python train.py --num_hidden_layers=13 --hidden_size=160 --num_attention_heads=5 --num_key_value_heads=1 --head_dim=32 --intermediate_size=320 --vocab_size=8192 --hidden_act="swiglu" --norm="rmsnorm" --norm_place="pre" --norm_eps=1e-05 --positions="rope" --rope_theta=10000.0 --rope_fraction=1.0 --qk_norm=false --attn_scale=0.177 --bias="none" --tie_word_embeddings=false --parallel_block=true --init="normal" --init_std_qkv=0.0671 --init_std_o=0.0132 --init_std_up=0.0671 --init_std_down=0.0132 --optimizer="muon_variant" --learning_rate=0.00114 --lr_mult_o=3.0 --beta1=0.93 --lr_head=0.00449 --max_grad_norm=1.0 --warmup_steps=200 --schedule="wsd" --decay_fraction=0.314 --decay_shape="linear" --final_lr_fraction=0.02 --batch_tokens=[8192, 16384, 24576] --max_seq_len=128 --doc_mask=false --train_tokens=244900000 --max_steps=16533 --dataset="wikipedia_en"
MLP neurons of a small language model. Each row is named by its layer, matrix (gate and up: input weights) and neuron, and shows model dimensions 64-159. Each number is 50 + 15 x the weight over its row's rms, rounded and kept within 0 to 99. A neuron's up and down rows have the sign that makes its largest values positive.
Before each neuron's rows, "fires on" lists the tokens most often at its 100 highest values on Wikipedia text that the model never trained on; "fires after" lists the tokens most often just before its 100 highest values on Wikipedia text that the model never trained on. A number after a token or word is its count.

fires on: "0" 28, "5" 12, "es" 7, "9" 7, "d" 6, "2" 6
fires after: "0" 31, "9" 27, "don" 7, "–" 5
L9.gate116:69 68 51 45 25 42 49 74 33 45 50 48 59 56 45 58 54 34 27 49 39 53 66 39 68 58 68 74 45 71 46 67 43 49 29 69 46 57 37 54 26 60 39 27 38 40 61 64 54 45 43 43 59 22 95 59 41 76 53 49 60 62 55 62 58 52 51 43 43 70 61 73 33 58 59 42 57 40 32 65 36 53 66 34 63 38 55 81 31 72 64 74 52 53 48 50
L9.up116:67 71 48 53 22 43 48 57 55 63 59 49 28 39 43 45 59 51 56 50 24 46 76 51 48 34 50 24 47 19 31 48 35 46 35 44 46 53 47 45 35 50 39 80 09 77 67 41 27 77 66 70 32 57 55 37 63 55 44 48 45 62 59 52 24 46 40 53 41 59 73 23 32 66 37 55 21 39 27 47 35 65 58 14 75 78 44 27 36 30 49 69 34 63 46 41

fires on: " and" 42, "cre" 11, "/" 7, "s" 6, " |" 5, "q" 4
fires after: "s" 56, " S" 12
L6.gate32:46 56 43 47 43 41 55 18 48 52 26 64 60 49 57 49 54 80 48 15 72 52 51 59 55 60 32 25 56 60 82 45 48 82 22 52 67 46 63 47 58 52 51 40 51 40 90 39 70 49 59 27 41 66 50 51 56 26 68 56 52 53 32 37 27 26 27 36 46 39 33 48 42 42 65 73 40 61 60 68 74 47 57 40 32 67 57 55 51 42 18 22 37 52 45 64
L6.up32:32 44 39 53 55 39 36 50 42 47 37 75 76 57 38 59 38 56 83 60 57 23 46 56 41 86 44 35 46 49 50 49 54 64 25 50 48 69 51 30 40 39 45 21 38 58 73 51 64 42 37 62 61 79 53 67 35 50 49 64 52 72 64 55 42 28 61 68 26 37 43 34 38 47 46 37 61 38 34 40 53 38 51 65 43 67 30 10 57 36 58 30 64 52 67 43

fires on: "." 61, "ra" 14
fires after: " U" 21, " No" 14, " I" 10, "U" 6, " Vol" 4, " Na" 4
L6.gate38:53 44 46 30 59 49 21 45 38 61 44 46 24 55 40 35 49 50 56 46 76 32 57 49 54 00 75 82 48 36 30 36 42 35 51 30 36 39 44 58 49 35 32 63 19 57 65 56 49 46 64 75 42 57 68 55 27 50 67 49 48 64 42 66 64 61 46 53 26 45 52 24 51 79 41 66 58 45 46 48 35 44 61 39 36 53 28 46 55 48 32 47 32 44 49 76
L6.up38:12 86 50 30 12 21 63 61 63 61 57 53 47 43 94 60 53 79 37 42 56 51 78 63 86 27 51 39 51 46 69 80 65 74 32 56 62 29 65 50 36 56 54 28 21 37 63 37 35 49 58 78 42 62 74 53 53 35 45 29 23 76 32 53 20 39 38 67 46 48 42 60 58 60 59 36 54 55 40 61 56 45 53 33 53 47 77 46 30 50 50 40 40 79 57 61

fires on: "2" 65, "0" 8, "ac" 4
fires after: "0" 41, " " 22, "2" 8, " (" 7, "–" 5
L9.gate251:38 47 60 67 31 49 36 36 46 52 58 32 61 31 51 60 60 68 46 75 48 49 64 21 56 47 71 43 35 38 53 32 23 55 51 48 49 32 58 31 54 58 68 20 63 59 78 52 47 49 41 31 58 36 64 63 59 70 39 63 44 85 34 74 62 37 62 64 35 43 64 62 39 59 72 60 43 58 59 32 12 38 40 30 33 62 51 78 26 43 73 58 67 52 67 44
L9.up251:59 81 53 33 38 74 51 40 16 12 38 61 16 47 61 53 42 61 32 38 52 57 59 58 48 38 43 53 54 35 26 40 58 63 35 64 59 65 58 77 37 45 54 52 49 77 44 36 49 49 27 47 36 46 70 40 34 48 35 67 60 46 56 72 38 51 51 34 48 46 21 50 29 55 45 53 67 49 28 35 43 53 59 40 36 79 71 57 41 47 40 75 55 66 50 41

fires on: " " 64, " Diego" 7, " the" 4, "3" 4
fires after: " an" 25, " San" 16, " October" 9, " May" 5, " " 4
L6.gate263:53 43 59 64 25 55 71 31 38 49 74 38 54 42 59 40 59 53 58 50 71 17 79 63 46 63 38 35 46 37 60 66 30 59 25 61 49 40 26 42 50 47 43 46 56 63 47 59 69 41 41 35 67 70 75 12 74 68 43 24 35 65 40 56 49 84 52 52 63 49 75 27 64 43 32 40 60 49 59 60 41 70 52 47 36 41 57 37 45 47 61 58 25 75 35 59
L6.up263:51 42 43 48 72 44 53 37 50 54 29 61 18 73 68 51 45 44 62 43 48 32 69 77 42 38 61 83 28 45 25 53 40 39 63 52 65 63 55 61 60 40 36 47 78 68 31 69 60 35 46 62 48 80 45 64 52 45 59 63 26 69 47 50 29 82 69 48 21 38 48 37 31 55 53 39 64 55 49 86 36 75 37 42 63 63 63 79 58 27 44 65 41 50 75 51

fires on: "2" 19, "0" 16, "8" 15, "7" 12, "5" 8, "1" 8
fires after: " " 43, "1" 28, "2" 10, "3" 4
L6.gate27:52 17 74 58 48 60 38 70 80 62 87 55 61 29 54 37 50 33 66 35 42 43 56 67 19 47 49 67 53 75 30 44 67 77 76 52 61 54 52 40 45 60 41 45 53 54 21 78 37 68 53 74 32 51 48 50 53 32 41 54 37 57 42 60 67 18 54 49 60 46 63 49 32 51 21 46 42 55 49 94 71 79 48 58 39 78 46 43 56 50 62 43 46 39 32 51
L6.up27:67 39 30 36 42 68 53 49 49 38 14 81 88 34 54 69 55 50 49 40 71 50 34 59 40 38 40 59 59 60 25 36 48 33 31 60 54 52 34 38 32 40 33 48 49 43 47 69 71 66 17 71 23 51 43 53 99 51 60 54 37 34 46 46 37 33 53 68 61 35 54 41 62 40 52 45 45 30 27 41 47 21 54 59 59 51 40 38 70 64 32 20 50 51 30 42

fires on: "2" 58, "1" 16, " of" 14, "3" 8, "cre" 4
fires after: "2" 33, "1" 11, "9" 9, "0" 7, "5" 6, "7" 5
L5.gate178:60 65 31 20 46 65 52 34 51 54 56 54 62 47 64 54 44 53 47 51 64 31 44 51 42 71 66 33 47 26 52 27 22 38 49 53 44 33 26 38 73 66 13 86 55 31 43 31 70 67 72 47 17 42 59 32 35 34 69 56 23 58 44 76 67 84 42 43 44 41 54 34 55 31 58 81 75 67 54 47 34 66 43 54 53 45 63 54 58 71 42 58 38 75 31 40
L5.up178:68 66 66 44 38 60 12 44 72 71 39 58 36 34 73 74 41 61 60 29 47 49 39 60 49 64 46 47 65 61 33 52 50 48 29 41 33 36 50 44 16 71 35 80 59 50 47 52 63 66 51 69 46 27 53 73 42 49 35 37 33 46 55 53 59 22 61 00 66 66 53 54 26 57 49 64 60 51 75 54 53 75 61 38 52 70 71 31 34 30 43 48 57 50 47 56

fires on: "1" 38, "2" 18, "5" 10, "3" 10, "4" 5, "," 4
fires after: " " 71, " (" 7, "2" 4, "1" 4
L9.gate23:76 39 61 62 34 52 51 35 36 49 39 50 59 21 75 45 64 53 51 18 58 56 28 64 62 34 47 58 33 34 63 44 23 53 59 29 45 22 44 53 80 64 33 54 51 45 53 78 56 55 60 72 25 52 30 49 51 36 30 49 38 58 25 49 57 40 55 68 46 22 32 72 40 33 63 63 36 26 57 50 66 42 52 23 61 45 59 49 77 37 58 33 47 44 48 99
L9.up23:50 29 51 29 61 71 52 40 32 57 40 61 64 44 54 62 68 43 28 34 51 67 59 59 55 46 66 58 52 44 47 59 74 44 51 56 56 48 26 30 51 46 44 34 79 29 57 21 82 57 45 56 52 22 26 80 69 66 66 41 25 81 29 65 38 44 65 78 50 63 36 30 42 44 30 60 64 45 54 33 62 43 63 33 30 21 75 44 56 48 36 33 58 46 47 62

fires on: " the" 49, " It" 15, "The" 14, "s" 5, ":" 5, " who" 5
fires after: "," 23, "." 15, " that" 15, "\n" 15, " Species" 5, "1" 4
L5.gate309:47 42 39 24 46 41 34 60 61 50 83 45 52 60 51 57 28 33 51 36 56 36 70 57 29 51 48 33 50 15 53 51 77 68 48 21 34 78 34 39 62 51 65 44 81 47 58 57 41 41 39 59 32 34 59 72 28 49 56 67 62 65 58 27 52 58 46 28 45 40 35 58 25 50 44 39 46 81 39 73 53 33 74 58 70 91 50 22 20 30 33 38 37 62 61 62
L5.up309:49 64 16 54 33 52 88 58 39 59 48 33 66 48 61 78 40 51 73 21 19 38 38 45 39 32 44 53 53 27 46 62 37 46 34 70 55 61 53 51 52 57 33 72 45 44 62 53 57 44 53 61 53 48 52 73 51 46 43 69 41 27 19 38 59 47 53 65 24 32 33 30 23 32 40 39 35 50 40 67 43 38 54 54 50 63 43 34 24 71 46 75 30 36 81 63

fires on: "lo" 23, "us" 10, "O" 10, "As" 9, "le" 6, " Although" 4
fires after: " " 43, "\n" 24, "." 10, "s" 7, " (" 5
L6.gate66:38 64 86 52 49 34 57 78 62 61 44 34 83 55 67 25 37 49 43 51 79 43 60 66 48 47 42 12 67 20 13 60 46 63 77 52 42 67 71 57 79 58 45 31 76 51 63 79 41 64 49 48 73 51 45 42 29 52 50 46 55 62 68 41 53 32 51 57 41 58 52 36 34 40 52 46 35 61 52 55 67 55 43 55 34 62 50 40 50 47 37 46 66 24 49 59
L6.up66:55 23 37 19 67 50 37 25 57 76 57 39 48 71 47 22 47 54 48 73 43 45 51 92 54 36 55 57 49 65 62 12 68 56 82 54 48 48 52 67 66 54 46 67 42 33 71 62 64 58 15 80 50 61 46 56 47 30 61 41 36 50 46 43 81 56 72 42 56 39 76 57 65 52 50 51 77 35 53 55 36 64 78 32 42 75 41 54 45 66 47 45 27 30 29 58

fires on: "===" 23, "==" 22, " |" 14, "g" 5
fires after: "\n" 55, " " 11, "." 5, "-" 4
L5.gate109:51 44 64 51 56 64 51 55 64 65 44 22 28 59 53 64 24 65 53 35 47 52 37 47 56 52 60 32 33 17 56 65 39 58 42 47 34 07 73 34 84 69 68 56 73 71 28 35 45 71 62 24 38 46 52 55 41 57 59 16 69 14 39 51 38 53 62 63 49 38 64 45 43 42 55 66 34 79 68 46 31 61 63 36 61 67 61 65 62 45 48 47 54 38 70 43
L5.up109:71 49 27 26 33 70 61 43 43 53 54 84 43 68 27 51 49 62 40 41 44 47 40 41 73 79 57 41 53 60 80 78 61 41 49 71 65 51 70 26 54 41 58 75 32 57 38 49 36 35 56 65 49 55 46 49 49 61 20 73 39 55 53 56 36 65 73 92 41 29 59 50 29 78 56 56 51 29 29 30 44 35 59 56 43 66 56 50 56 37 72 31 44 61 48 38

fires on: "-" 100
fires after: "\n" 100
L2.gate145:49 44 49 45 59 59 44 38 65 60 66 75 53 40 52 37 51 28 66 46 51 52 47 35 38 46 39 62 56 52 41 55 30 52 34 30 51 70 51 51 53 35 33 55 69 55 57 82 39 58 44 72 36 39 41 58 69 49 42 26 35 60 61 48 53 42 57 42 56 64 63 71 57 41 21 69 62 58 36 79 71 59 55 67 70 54 38 27 56 59 37 36 67 81 61 57
L2.up145:36 58 62 40 48 47 27 29 48 50 29 72 20 47 42 45 38 63 73 44 30 40 41 38 55 51 32 31 38 41 33 67 62 62 45 62 42 46 33 65 88 35 58 49 36 13 54 35 46 19 36 54 67 67 54 63 38 50 58 63 43 45 33 35 73 72 53 57 50 17 57 52 64 73 47 45 45 48 43 69 26 42 45 16 26 51 56 71 48 60 69 81 46 46 43 33

fires on: "2" 61, "0" 23, "." 7, "1" 5
fires after: " " 66, "0" 9, "," 8, "." 7, "1" 6, "9" 4
L10.gate239:33 35 31 51 67 54 42 62 34 56 50 66 54 29 60 70 51 48 68 48 45 26 50 59 81 36 46 52 58 56 53 56 52 59 24 53 43 42 48 49 78 71 32 70 49 16 51 70 43 30 49 38 19 55 42 60 58 77 41 67 53 88 52 47 57 59 61 67 54 58 88 49 52 61 46 22 55 50 49 55 27 81 38 32 46 45 30 61 67 36 46 49 41 73 35 53
L10.up239:32 14 60 67 21 78 43 56 45 18 49 66 41 49 62 53 64 63 50 43 44 53 55 53 68 39 31 50 24 56 67 59 88 61 62 53 38 37 69 25 33 66 43 85 68 36 61 58 31 61 56 69 50 49 30 51 36 69 68 68 56 53 53 52 27 50 48 47 35 44 62 38 63 62 67 67 59 37 56 48 43 54 50 55 63 55 64 56 55 69 40 63 39 32 31 29

fires on: "2" 28, "1" 22, " Democratic" 11, " Republican" 11, " United" 8, " Creek" 4
fires after: " " 42, " |" 14, " (" 6, ":" 5, "s" 4
L2.gate135:44 42 40 31 65 73 46 45 49 36 60 73 41 57 63 64 83 42 25 60 49 48 45 57 60 45 25 27 39 29 50 57 42 54 67 35 23 28 51 34 61 68 32 46 52 59 73 42 79 59 52 26 33 76 22 44 36 58 53 46 25 50 52 62 63 63 62 47 54 28 21 48 37 47 43 52 40 40 49 57 48 52 47 24 62 61 57 43 58 55 75 58 22 87 54 36
L2.up135:49 42 32 26 62 49 34 75 39 46 43 82 65 43 72 38 43 53 20 57 46 51 69 73 40 65 57 59 32 52 70 48 62 42 76 40 44 24 53 43 48 37 32 29 27 55 67 52 89 56 44 46 52 55 34 59 48 45 42 21 42 32 41 60 67 67 60 70 42 49 37 61 47 59 60 51 38 12 66 50 44 54 58 45 79 57 45 44 34 47 40 24 41 58 53 23

fires on: "," 100
fires after: "0" 19, "2" 13, "1" 11, "4" 10, "3" 10
L5.gate292:61 30 48 57 32 43 77 55 33 53 50 58 39 30 70 29 71 47 53 41 34 44 51 37 59 40 50 52 11 58 79 54 51 64 72 51 47 61 46 36 56 67 52 64 30 51 60 45 52 52 67 84 28 49 32 50 62 26 68 58 49 33 42 40 22 59 50 49 29 68 51 61 31 58 78 78 49 59 70 56 43 51 59 57 70 59 66 60 33 44 71 19 68 27 50 59
L5.up292:53 45 59 33 50 58 57 75 38 44 60 57 45 60 78 40 68 07 21 65 34 37 41 58 24 73 15 49 60 39 37 43 51 43 33 44 65 26 56 31 45 70 53 86 57 44 70 48 29 48 41 34 39 49 35 53 62 48 23 37 54 38 47 53 49 86 69 62 23 52 71 38 52 67 48 75 54 64 81 44 25 35 54 53 71 29 40 36 35 16 45 49 37 59 31 37

fires on: "0" 89
fires after: "2" 89
L10.gate180:47 69 49 29 75 51 47 60 64 76 27 38 68 21 50 56 49 80 41 48 74 75 40 41 46 60 61 47 10 51 31 47 27 40 44 51 41 21 56 63 67 74 51 26 53 67 60 52 62 56 63 71 66 37 73 41 33 63 59 74 63 70 51 48 47 54 63 53 58 34 48 62 38 40 68 51 22 36 40 44 24 47 59 52 39 59 68 67 79 35 43 52 82 70 44 43
L10.up180:48 23 34 57 37 29 36 52 32 29 41 27 45 46 41 27 50 68 43 49 34 51 65 48 23 35 45 46 64 58 39 18 36 34 49 54 61 46 54 54 62 39 26 59 55 70 49 57 60 33 29 37 58 35 62 27 73 37 51 49 65 61 69 65 75 77 51 45 36 42 47 49 68 74 31 62 51 46 82 57 49 62 31 61 47 66 43 68 49 71 37 56 70 43 45 64

fires on: "|" 43, "pon" 5, " Tho" 4, "ec" 4, "mini" 4
fires after: "\n" 44, "s" 8, " over" 6, "-" 5, " " 5, "." 4
L10.gate137:66 65 29 70 68 36 61 51 62 79 47 46 46 41 39 45 66 62 57 14 76 58 29 53 42 37 73 38 47 73 17 39 50 78 38 44 40 57 84 44 64 50 34 54 50 44 52 48 40 47 38 52 54 54 70 47 21 51 29 62 64 59 32 64 49 52 19 35 46 44 58 28 37 61 64 56 47 33 11 74 36 66 60 26 47 53 57 32 18 62 46 59 52 30 46 43
L10.up137:78 56 48 59 73 28 64 55 62 70 58 43 61 53 52 54 70 57 56 46 55 47 58 50 37 35 51 29 29 51 38 28 50 40 67 64 50 49 42 53 40 39 32 33 66 52 31 75 26 61 72 43 47 32 44 62 39 39 46 30 60 45 17 52 78 19 27 45 55 47 39 58 28 59 39 58 48 28 56 43 51 35 66 15 34 54 32 49 20 58 96 58 32 23 48 26

fires on: "\n" 84, " " 16
fires after: "\n" 84, "," 6
L10.gate106:37 44 63 56 71 41 56 59 42 58 35 43 65 50 47 59 51 23 51 39 30 60 60 37 51 50 56 66 32 34 50 30 50 47 64 28 39 31 53 69 56 68 42 37 54 49 87 32 58 44 68 66 54 46 60 49 45 34 38 45 68 69 49 69 52 60 49 43 57 41 62 38 59 59 58 53 35 95 50 49 66 33 45 49 51 62 25 41 26 66 56 57 53 49 37 63
L10.up106:45 62 74 45 29 63 39 57 54 39 87 40 38 55 24 58 56 66 40 68 46 72 43 20 50 56 67 83 48 22 52 48 57 39 45 40 56 65 41 67 58 63 44 62 58 71 40 69 52 20 42 79 27 71 40 39 33 52 23 60 57 31 18 74 40 72 61 53 47 41 48 28 13 45 45 51 64 33 79 76 52 71 33 52 49 70 47 54 65 62 53 26 30 26 58 50

fires on: " which" 38, " " 9, "the" 7, " It" 7, "re" 6
fires after: "," 31, " (" 10, "\n" 9, "-" 8, "." 8, "th" 4
L6.gate272:61 61 64 34 29 61 65 34 75 70 37 42 52 74 59 40 26 46 53 72 37 65 36 42 69 35 63 43 32 39 30 56 80 50 35 64 46 45 44 47 67 62 79 50 59 39 64 55 37 19 76 52 43 26 30 69 48 38 49 44 76 48 07 49 39 67 25 45 29 61 54 51 49 48 27 85 51 71 64 58 52 39 43 24 52 59 78 36 55 52 64 68 58 54 27 46
L6.up272:37 54 42 13 65 42 53 54 48 41 44 78 49 68 56 33 52 41 54 40 48 39 77 51 52 40 88 44 44 46 58 61 30 44 50 40 56 58 52 81 69 68 48 50 73 59 80 48 49 54 81 38 52 59 37 20 16 44 72 32 44 37 23 33 54 52 44 62 47 46 76 39 07 30 56 42 49 48 60 59 60 75 42 61 48 55 19 70 44 84 57 55 60 36 27 68

fires on: "\n" 59, " Occupation" 4, "C" 4, "1" 4
fires after: "\n" 64, "-" 14, " " 4
L10.gate19:36 39 79 50 34 60 57 48 78 82 40 41 28 24 44 59 43 55 61 66 60 55 42 64 58 58 37 38 72 37 78 53 45 55 63 42 26 40 31 29 44 70 40 78 24 64 69 34 66 54 46 35 54 68 62 43 50 37 46 23 52 67 62 73 78 70 81 59 66 45 62 46 35 32 48 80 55 59 38 74 58 38 49 38 68 52 21 68 32 54 42 60 52 48 52 46
L10.up19:45 39 40 44 64 39 87 59 37 44 66 50 23 61 30 50 58 61 58 33 31 53 17 45 84 56 65 65 51 56 14 61 59 45 42 42 38 54 63 53 65 59 45 68 44 57 42 56 49 32 69 58 60 53 74 20 51 52 43 35 20 36 39 27 58 47 50 44 17 43 52 33 49 32 44 57 61 64 23 74 36 56 46 48 62 36 40 42 50 43 53 57 42 40 51 48

fires on: "1" 31, " /" 20, " years" 10, "8" 6
fires after: "0" 46, "9" 15, "2" 8, "5" 6
L7.gate68:65 59 42 59 72 31 44 48 25 58 46 58 46 52 76 62 58 68 86 60 37 46 51 56 47 45 54 44 36 42 48 60 24 59 68 63 72 26 40 47 48 85 47 62 61 56 28 60 49 66 56 51 55 47 25 41 66 41 35 52 56 70 33 44 39 62 64 33 41 50 26 76 31 53 51 71 47 60 26 63 60 66 45 50 49 61 49 67 67 39 59 44 50 45 45 65
L7.up68:64 60 39 49 51 69 43 39 53 52 60 73 73 62 73 61 72 42 57 11 33 61 59 62 26 56 32 55 53 26 29 48 58 45 55 60 50 62 79 51 14 29 22 76 46 57 50 41 44 67 61 64 30 47 31 39 28 71 70 59 53 56 61 32 49 45 43 65 60 80 46 61 30 60 72 59 60 53 64 36 49 78 42 48 53 70 42 39 37 87 60 55 53 60 00 61

fires on: "2" 33, "8" 17, "7" 15, "9" 10, "1" 9
fires after: " " 43, "6" 9, "1" 8, "5" 7, "8" 6
L6.gate233:37 32 32 39 55 51 81 54 36 43 18 55 36 40 47 56 66 40 44 41 68 61 56 53 52 59 55 76 68 65 23 71 60 65 53 50 44 46 49 44 44 49 53 58 47 64 44 55 50 27 29 46 25 55 37 40 53 99 35 57 38 36 58 77 65 24 45 94 82 42 43 41 56 71 37 62 35 68 45 29 38 35 57 67 60 51 52 52 43 59 57 47 22 34 38 44
L6.up233:45 53 42 74 71 51 31 45 74 29 25 30 52 56 39 42 42 71 76 43 54 34 36 62 55 52 38 29 57 79 37 61 57 63 28 27 64 46 68 50 37 47 50 42 68 67 29 45 48 44 37 68 39 58 58 48 39 67 54 51 62 58 43 85 62 79 68 48 48 59 47 50 48 19 62 49 65 27 57 42 48 65 40 69 42 51 64 61 36 29 52 78 63 47 49 30

fires on: "4" 11, "7" 10, "5" 8, "9" 8, "3" 8, "6" 7
fires after: "2" 17, "9" 13, "4" 10, "1" 10, "3" 10, "8" 7
L10.gate143:46 38 88 44 46 68 35 37 35 79 42 43 43 43 42 50 42 82 44 56 55 43 30 38 78 34 43 35 57 41 42 79 64 32 35 64 46 28 50 50 55 50 69 49 45 31 22 39 62 35 43 61 54 42 59 39 31 66 27 50 42 23 33 65 39 37 70 73 54 53 57 65 65 38 55 72 61 41 43 43 16 78 40 46 29 71 24 16 55 54 67 47 23 36 66 94
L10.up143:51 53 90 53 28 58 50 67 41 61 54 33 33 57 53 66 60 35 41 34 73 69 57 57 24 60 42 60 59 16 56 55 43 37 48 52 40 49 37 40 31 35 65 58 46 40 37 47 54 77 24 58 58 45 49 46 67 45 59 52 56 23 80 44 46 55 58 45 53 33 77 76 50 45 42 64 65 37 43 57 15 70 03 22 42 56 44 58 54 50 28 50 44 12 49 32

fires on: "2" 44, ":" 35, "at" 4
fires after: "0" 42, "1" 7, "5" 5, "2" 5, "–" 5, "9" 4
L7.gate153:38 23 44 63 20 23 63 46 57 41 43 36 49 40 67 47 30 57 47 67 36 57 57 57 42 64 60 56 27 33 44 42 33 45 37 39 53 50 43 48 30 52 34 45 55 63 48 65 61 36 57 37 50 55 68 65 65 28 53 62 73 62 75 63 50 57 59 50 30 41 05 51 50 54 58 77 57 73 58 40 26 43 46 37 56 37 52 50 62 39 48 73 80 39 41 50
L7.up153:75 66 28 71 60 27 45 59 30 25 52 41 44 62 66 57 46 44 21 49 46 32 39 57 33 32 39 58 47 57 14 44 62 44 50 28 74 69 60 20 37 44 61 57 65 72 43 48 60 66 69 38 61 42 36 45 49 48 50 68 48 58 47 42 66 41 69 68 43 65 75 44 68 60 71 55 29 40 48 39 18 58 52 24 45 44 38 53 41 54 39 63 37 50 53 21

fires on: "." 94
fires after: "0" 18, "4" 16, "1" 13, "2" 8, "6" 8, "3" 7
L7.gate209:35 48 52 26 48 82 37 43 35 74 62 37 35 23 61 49 53 51 81 26 44 33 20 59 55 51 56 82 41 38 64 79 33 47 82 37 50 52 45 39 55 55 56 60 66 69 68 47 44 79 54 67 75 57 49 56 20 46 26 64 49 40 46 55 48 61 74 58 63 57 63 42 65 50 65 41 33 37 50 63 50 55 71 41 40 63 61 38 83 53 68 56 71 69 32 36
L7.up209:52 22 44 33 35 21 57 45 52 39 57 30 50 46 47 46 38 54 36 66 73 46 57 58 33 74 73 57 74 30 64 62 57 48 46 22 38 88 41 48 19 48 22 45 69 67 64 67 27 59 47 46 54 31 41 37 51 63 69 16 34 63 60 69 41 78 51 42 52 43 56 66 60 66 55 51 34 71 30 32 61 51 26 65 58 61 36 25 38 46 21 37 52 47 40 65

fires on: "0" 75, "+" 8
fires after: "0" 60, "2" 8, "5" 5, "1" 4, "3" 4, "6" 4
L5.gate73:52 55 23 53 78 31 47 75 18 51 36 49 61 63 38 58 78 44 69 57 52 45 59 36 51 60 46 48 91 50 30 54 42 49 40 51 40 38 58 18 56 62 56 52 39 50 32 63 48 39 39 47 67 65 23 40 16 33 26 37 41 50 63 42 19 34 61 66 62 26 49 53 32 76 20 26 48 46 57 54 58 65 76 58 33 80 37 42 29 40 19 30 45 60 51 62
L5.up73:63 70 75 46 15 50 39 53 68 73 36 41 39 56 23 48 44 51 22 54 16 45 40 76 19 89 63 77 62 50 43 39 35 32 39 62 69 51 69 68 33 48 41 46 34 44 65 49 39 52 30 57 57 53 28 32 63 33 36 37 65 47 44 73 23 46 57 35 50 30 58 59 27 24 27 55 53 27 57 65 31 76 68 54 66 34 59 59 32 43 51 59 44 41 37 53

fires on: " " 100
fires after: " |" 64
L7.gate40:50 49 53 64 46 54 47 87 72 48 62 82 59 43 59 71 45 62 50 28 35 55 48 76 71 49 47 44 55 55 33 44 66 36 37 70 47 41 42 49 17 38 46 48 43 71 45 81 36 34 42 08 49 46 71 50 38 60 53 40 56 92 48 23 47 63 74 59 22 52 50 24 34 51 37 31 55 64 39 60 46 36 60 70 48 45 35 52 41 40 51 30 58 62 42 66
L7.up40:58 62 47 57 37 54 35 45 33 48 55 58 72 67 23 63 39 23 44 51 61 68 56 42 34 21 51 44 54 31 69 37 54 65 55 48 55 61 47 38 62 60 59 38 56 55 52 44 38 47 51 45 19 17 57 23 45 29 43 54 52 61 42 40 58 32 61 42 43 51 43 18 57 24 51 82 51 25 43 39 45 36 47 53 55 42 45 49 56 57 62 27 51 45 57 79

fires on: "0" 62, "9" 13, "5" 5, "2" 4
fires after: "2" 63, "1" 13, "." 5, "\n" 4
L10.gate262:31 47 71 34 49 57 63 39 53 76 42 44 65 06 70 59 50 65 51 45 56 33 58 70 52 57 41 33 26 47 43 31 40 40 49 50 25 35 33 29 45 61 55 51 45 65 37 77 46 61 67 54 58 57 53 42 23 49 60 39 57 17 45 34 33 74 39 53 65 43 38 67 78 44 59 78 45 26 60 83 37 44 43 56 51 45 74 44 63 40 46 55 56 76 60 48
L10.up262:77 61 68 71 29 11 57 30 62 48 60 55 43 66 34 59 63 59 69 19 40 56 73 53 32 45 49 58 55 80 68 35 53 26 44 36 56 57 49 51 67 34 59 52 58 78 35 62 29 39 35 65 59 39 39 41 49 39 69 48 45 14 30 44 32 52 90 28 70 29 36 57 65 34 55 54 65 53 42 74 35 52 60 73 28 46 63 49 31 45 38 50 43 35 66 57

fires on: "," 31, "1" 11, "9" 11, "2" 10, "3" 9, "4" 9
fires after: "2" 36, "1" 26, "3" 10, "9" 7, "0" 7, "8" 4
L5.gate87:69 50 53 44 69 61 48 52 18 16 50 35 48 55 21 55 60 60 38 62 54 33 67 48 58 76 77 62 65 69 37 60 38 42 52 39 49 19 47 83 72 78 47 72 50 51 35 72 48 46 74 63 65 48 43 45 67 52 53 22 44 67 41 69 33 36 89 53 68 43 45 23 36 77 39 69 52 40 64 72 53 67 46 44 53 25 58 48 53 48 45 54 46 69 35 37
L5.up87:74 64 38 59 40 58 33 76 42 50 55 35 38 49 66 64 65 37 76 24 60 46 78 78 56 49 36 57 25 79 49 50 29 46 42 32 61 52 44 62 46 68 41 47 69 59 76 59 43 59 60 55 49 54 43 74 60 59 47 71 47 44 56 70 46 58 35 56 49 26 69 30 29 72 71 44 77 38 70 55 43 63 38 46 73 50 60 48 21 53 75 52 68 57 79 55